{"num_key_value_heads": 2, "intermediate_size": 1024, "norm": "layernorm", "learning_rate": 0.0052, "schedule": "wsd", "final_lr_fraction": 0.0, "train_tokens": 181400000, "max_steps": 11072}
MLP neurons of a small language model. Each row is named by its layer, matrix (up: input weights; down: output weights) and neuron, and shows model dimensions 96-191. Each number is 500 + 50 x the weight over its row's rms, rounded and kept within 0 to 999. Numbers have three digits each.
After each neuron's rows, "fires before" lists the tokens most often just after its 100 highest values on Wikipedia text that the model never trained on.

L3.up595:548546499592435505460483481512462481385507432531619495431460470502446476504519547487462482445458506491514516507473464527470500461517473505577509545485518447531560505523450500439512535530516567447451472481490454473475498491475554491540421376516515503403466608615549515431531518442515548505
L3.down595:480540437550467464420544531461459529535502503367608510550547536506512469563423441431549525521481522490529492488546475575475453497570539463469390528493443544543463442425398455575469528493449419490423490470506488594462451437467431512611517533478498517599540519471539471551465540509513543466
fires before: "-", "|"

L4.up172:491537441479539538474540511573608480444565524546512415530503511409556572526539502633544555459477449633524541416532491470442410557506526492478438458528474432531479531511491506517531455521465486506517445520515539500533470560511478524491478485572442573511440403502530405538466489523485428625
L4.down172:560494557590487493488483552491618432424539572470464501490481538508463533508513547627475513484465432598569447489591473473471396533440434447461442442549524547501557503512516541542420592542533553444505519482543511515496511479524374537479486528510495532442521481494440504520540524492544443476
fires before: ":", "\n", "==\n", " career"

L8.up252:590434487554526347444602535467516503476420484509478479534515458532605501573473650472430493506595445435413464580459470544551585488422501537498525535454481599515475592494548570467472512513504534489528460451420477499521441619525503476496402489443419518514452443472499478558528463435488576597
L8.down252:456492551439456512484553483483482462480519577524578558402341462494416494468582480528550468470450556573515426557522511522483484461510440437463553504450532560427448523584534541499526527426411478463471492532513488493518539497524564456450522562519489522614497586450466512536521521348448603507
fires before: "0", "2", "ous", "3"

L3.up972:578483417535479598465468521542437503536559488536514536574476560466488461514558551467546565566475482463586508506564501534438486418519466467534579520513575519407575399532431519470501563468443511474440503501519473517441544501463442593545501528525469513526524555570538539432401474461577530480
L3.down972:676473439462453474509442517464572532522478506494541459526501460561524438461473486475478477471552515518480590423516539474441515586504495491517426538495458509602504508443464583520491529601542484358530511479528438557507542517468486472648537488528554452501413371511422481581480480559500443568
fires before: " |", "1", "9", "2"

L4.up73:534385417466523474522574550502555466531511540474473462493482478522538483521494432510481471400495369509544556423483471506529521444490432508386486496415485492457568482508442443313496527444524534517520478524512534482553486464600520454465488465549573523474445461569443496412494554410470515584
L4.down73:490419500498441506523439630565503505464517453469391452559431443479470507467530462566528463552513372482508481576530451431514557523532532466496381504542555368472575432451460417501466515487521580598613563456474490475528425396523505606467479428521550514423550512526430492458443579558517506546
fires before: ":", "\n", " career"

L4.up384:554573560443376576506457493445496518499448472502498528489564482530494555535408452511467509493473404458508575559502524462455469488449501487493454549439467573508449491563422456486528461484487505465594513590467545550556446541483493496609492472511578585563544521566548540518516433527477529479
L4.down384:508472453594488541512491447515583533562454498492486484510484460530501590511480472541491433551545567442463454505502424514506530517428500563492472561462546449532554540532598483487537542517506497528442560463530442464516394472391469530532488525508455411513522482540497473360517492558518433521
fires before: " ", " |", "1", " |\n", ";", "2"

L3.up382:500545501445468598510539507527592524530507498552440573540536491451570510520497665510515510516502502540469496531503477450545521505511418554547566501495518462610532504519566450520405408507455547523433472529478503519454478498583600513573521520516556490507532513495467480519455483587509534462
L3.down382:528441422516425569549466412451496612531499524527528548520554443533406565490450578438548489534368373477452462587509433532454554497561479444574484439510443522477375522501523460453408495502524388440462529478443516527473535520465522557434508555526525438480423445402471527531563437603544475529
fires before: "-", " the", " age", " a", "|"

L4.up920:651501455499433515538546507559512515476461468462459471505478495461500598531562413592461457516549448471552499480438545478482433437522485572507510418371513458476585465484467547413437465520560556540515474431474517505545452564465418423477541417501495510494436453533481479426525484440614477639
L4.down920:481426536512432438536505534521466467515500483473470463497551494510555511537542526522520431526470378452512459580581487511388511537554545447546471510513571443405523445453504509481423502494486519470591520538505496461450471538570410500467482427499521496468400509532517537437466470475545499495
fires before: ":", "\n", " |", " zone", "==\n\n"

L4.up944:442427395475528531515468513570484491523535520468455485504471423519441512462543497489517493560462527444493593488478533452466497515531506631574488475439498502564432492482458560440539509554499562498467494515574507510543581489548630501485569479541483566518555557459505491479528501565394522506
L4.down944:478465471525500510460534570594518451514577560539525457514531454466513495460485432434615469481611531485469476434498534467534485569452559527534528544453511416499508544494549514497549474514420507468569496459483567519451507492432537436550414420533478520483527481560516577439444446453412454544
fires before: "-", " |", "+", "0", " /"

L4.up103:434447488525437541480544450428416493492535550471447471426470457407494443563394491473411463467585515466490510524456560479484436537556492484579540548570537400481595501502485497527604533483425542481515478463556568579586470565489507436543451425605531532582586596539517478447552479451524593514
L4.down103:482489522572553487448497460512514534472429483467557579505455335381498502539490483530562496504527488473572461521401472555536428432515578504488460487470422563494500554506522564424539438506485504480534444398432488580602468503472558523476529445532530473460586446478545500426464565464485618516
fires before: "-", " /", " ", "\n"

L4.up171:410460535403387441436421541507502427513470519534478508434457420556516526512541465500473459556502507429454485576453442450431556543513513511504464613475348569494453541563590486591466457421512499422502556490492524651507558536533563463585478445550509534517548555581457440477504505542531542487
L4.down171:483502561508509562471542516486519547473457499432549471493541489469547615480504501624548490522499474460472494546515575406535472618471422546539465463456487500483441383510532633540477503435558473446515470538432509554435575481538573556477372433575435495476500544524494432478462441544526588458
fires before: "-", " "

L8.up316:445463526514505545559551590579541543587542522497473486555511516495441524543511399483399469471474405497521541579578461575459406421476497586442495527494459502463415584527450465458546407427509538517534520466471536471412521592506499500509418514518461428578426441548487496388597375494494420465
L8.down316:407472516479488606525519490502494595445397548496467467493421559460456427573534519438581541450516439617458458501471454428442465508450447570460566558474456564470513510452543420526488425466597511491557557485542410485453540573531429491428517456480451535502430531541513514472569541532542484517
fires before: "0", "5", "1", "6", "3", "7"

L8.up81:493484531473508414518491488490514429502520504479540601560506547582513476480477523557612475539589421558460452470509454428546507493478444495589535464509470564535532379453428475532544523526587534490498458437561423496457537505533476535422507533438580469542531476558529476541528605458413498480
L8.down81:451534491443529466560487585505471457482484502443498462477534533462520451481488468493479530599446490503519527578528521452561512476450589560330368420570544423485452638435522514542567528439462505450537447514520482575540466518452558439565503534569566573430421517474418468451498487552576481453
fires before: "9", "0", "8", "5", "1"

L4.up1019:562538466519506517433475550466517534555579533424444504492507497556499456483577529472473478384489490471447536595361482563482422551491501530545545531470513441566566552458559528504461448536408520536421527629458448585526477408399458463495517452515542517475500528435571553510518466623417495440
L4.down1019:425481450493572551527490516398559583421443458515493505498494510564555507535524561476459479508456475486517478500411449495537527468455524412530586430368523549542492565476516536581528371449464529524470494468454471562509511473432441473487503580516539520473496423491596613548602544524476487469
fires before: "2", "1", " ", "3", "°N", "7"

L8.up822:491551519475502436427542458507482441457499526505504456538491520484473473501494525502487524538459499395482513481422520486505505472500511564496542510527484506486435525442500427567450522446348538487563483563472599499506461534493579430615450514555541548500502512404414533467526446460603489538
L8.down822:458494575455406546504497494517459499470639508563510465464479550525591476501373476540518560566576506488485430468513545443488473444441470561475460503503549534530555470557478522532481479502475586584523479481480479496559484469529526415559521537344550623509506460591513460479538585462472469444
fires before: ",", ".", " and", " from", ".\n\n"

L8.up308:441482480470450548581435458457415477489481436469411511550400520509444623480446500613562515465536465474575503541500547519442494537465518531530529522360483508504528440501448539456584506490546459499467538540498578429601436489389410508534553538480468434489490468576574483547584562422473493543
L8.down308:395447488468449539472496483478477463497511508439371489484581452530556535479470561545461595541454493487526451549469525477464409487446499496538475450510454412482544545487537497534506565608447549484519577530563470485451557503367473515510492423528626522510536445557530516497503532487521516507
fires before: ":", " |", " |\n", " date", "ance"

L3.up615:533545418466560602608487550510473458494526552469467535609495447506441431517429491555495501483482541448467571588521468552489470501490492521556573478492473465492398522580452574569517480531405480522467562512489430550413471546505468468515464456550427545421500558520421569573508475569527565424
L3.down615:469541423418433559484582502435598531492492630405516547527350537451454431467503542393459548503460463450448534526544440548592510502517512412485613519536520549541556506482519454425482548527465519542435516610455400509498520533464496427447538576477438587524555406488518532519479433554533526449
fires before: "1", "2", "7", "3"

L8.up853:477487518431481498493505507498529478502530552566567538517434397463461472470512525548414538532438492535544547559495400426455426523491506525569491575515508448457475500536570418461636564486496543672451491614574529556390546495562458399471377549437482438494489426474481419521452522572487468488
L8.down853:497535479458451502444480506513548632523592454493506458459440482484450503417559485406491496387469409476547482458611471469478483491528471478527551523479510603500520517545544435412516511515517492565538511495427431577573573517540426537444471486396494510563541530500469571451477565529510580518
fires before: "1", "2", "0", "8", "6", "9"

L4.up839:450492474506451472594475484508562435472575456570500452479542444498460545385478566631497491473564494474588523589452468524534550455475485396513453465507450451475434497453543529562601517515533537471462571450478461494494470501496521532523471487415475565463476598540552534573478506554450527616
L4.down839:612454573486439488532491489478460486550431590401514425484468528440438478483596491514525504492488461575515514511602477508444477557529494472443442531468516468372529526465531517562552489606448497514526480494456490449481525595494411442540541524423595547514484618543481473554409462424587540564
fires before: " ", " Sw", " −"

L7.up375:458534509496497511432425463536572476423517455449504457526456475514515448439443393559585378484472477473537623466553585463522493456504499445485473483505527561486507448567668542543504582483564440459587550519541466511435504576544466577473517409539490518549620507561520586560477498474500438466
L7.down375:531506545466462475494630549521496507569544559458494508442477485505454541546503542488513505514571571433441574600549502441493529483536469538461469585571423500526473574461529540540548589501448522404433420502546493524545451486440416443476576480524469477499452450487476457476477450481481537543
fires before: " ", "1", "2", "5", "6", "0"

L3.up502:503500552576530484454522535485481536451548527617510542454552521517625465520605625573492567508514435513482572595474550601458506558533488509505480565536541549548522511571494473554448556509459481483466436565500553511564441468368471510544464427446447559575438437549512514523493497479557530452
L3.down502:597491572439443496468411476547395532559522422386543495466449455459515491477509483339459400457530456487463519509558476509526604506530497512427481540556530459562565454522548558490455498540523487476550516435449495579471474513551504554512466544447455523518488342538431547426549443509527545515
fires before: "0", "3", "2", "1", "9", "8"

L8.up801:499489563481458468446456510499467493469521512559513524432474490402544583544489524517526477470497513481585470523430464435576533515463524562521493463435484492520487585524427539518477423578556521520389269510526519496437508507537507514425501510500473504475459462484490533436570523496495557563
L8.down801:522472379513583507455370493457549538476483469436523533502544438443500445413457533499542448443383504509480438542405593535516347601488398453528447512466473472443543540452534460560537610544587431451550526572515517460609437470522531563504543450482458497532478599481519524372435546480609513528
fires before: " a", " the", " an", " well"

L7.up303:387510539456544537513600479459555463556493473482487417571478453573505513511513468380462480463471452496491552552495491504524478470513542401565554384524530343554398528522491401501572533498499578575552525458613529613449545606519469506543517449438470492559491496563396507499527538460475494540
L7.down303:549497557562390516491522439452477447564564483504524502481594441505530538402502541435520448515527397490600425467431483510555449469527521511454492516509519507461523490470469524506481503557496545558496396589374483507467532571575415473594413498458554513480576478538499421453440503530496533497
fires before: "2", "1", " "

L3.up822:558600472423507464419442542385521537575456495574532458532437515515515395529614522527484549530415465465417514492453445506524479463478456562502441457461463593485487506407519450562442584476456493580474490540476528473488441501504598445544460477506642458411462499476566583509540473533548530451
L3.down822:425463535551620621493448432473436494492538571448489426470476547422554584475422466501498537555501389527497508450451488519539515565541457494524394427567503508487597555500519447551509474534579464486488467502484537490502449505422601560508454427517423445485543495523563500493479450562569487470
fires before: " ", ";", " |", ".", "0", " and"

L8.up89:447416391499500575517471534434571563562465572508500578501498510542453444568493534576435539578452507522478470424490500540519514547436484425528528408503551509535478512506554510547571475424467534544554499480521444549525583478470451467642496449535469464485584445523435575446559433445475407472
L8.down89:440533552536524614534481457518504500535589507578475462408442490459471577455516515484542453557466478455477466431487476542537578466576514574510449563517443459584476576512517424477396506545525451437551502436418445485435541556483553452485431531551503581540537478455485430508434480497523616523
fires before: "7", "2", "1", "6", "8", "9"

L7.up786:432475552436435436500463527444466420458515511461491583506464450525470467417479418494494494509529519465501578554475431558497512453445493463451492512510396446523444441527480550522620536526469508507459488466576486526403508526565537508514481515548570437581498545553457515487524585382478521543
L7.down786:530520553519468523497666486633599429560478491554547521488471558523547496519439500358558519494458491451519429605513523401411522545529440455583468518495524456526556475413604504498540483420483562483517444567427527349485554475535538466442475464531508534468512514515450412448456506549514577596
fires before: "9", "0", " ", "6", "8"

L3.up104:493580481510497524518567513511594521588430440547479513446511559538469465389515548505535489584519488466519561467531452442460460514490481473542568511480543588560584446520456497475466518444407506567471449468561517479548597420545569555575504518512564524503483481553485587508535433514411428525
L3.down104:534400505457522525519548534518491533419437468527429389539495475496459420417518470455420474585539534585482511525497545529411517536512493511518463553502521581538464462470440544571529491552571533418517559527558487553480571474610490506482522541558504484637497541511441435477496456490491612503
fires before: "9", " |", "1", "0", "2", "8"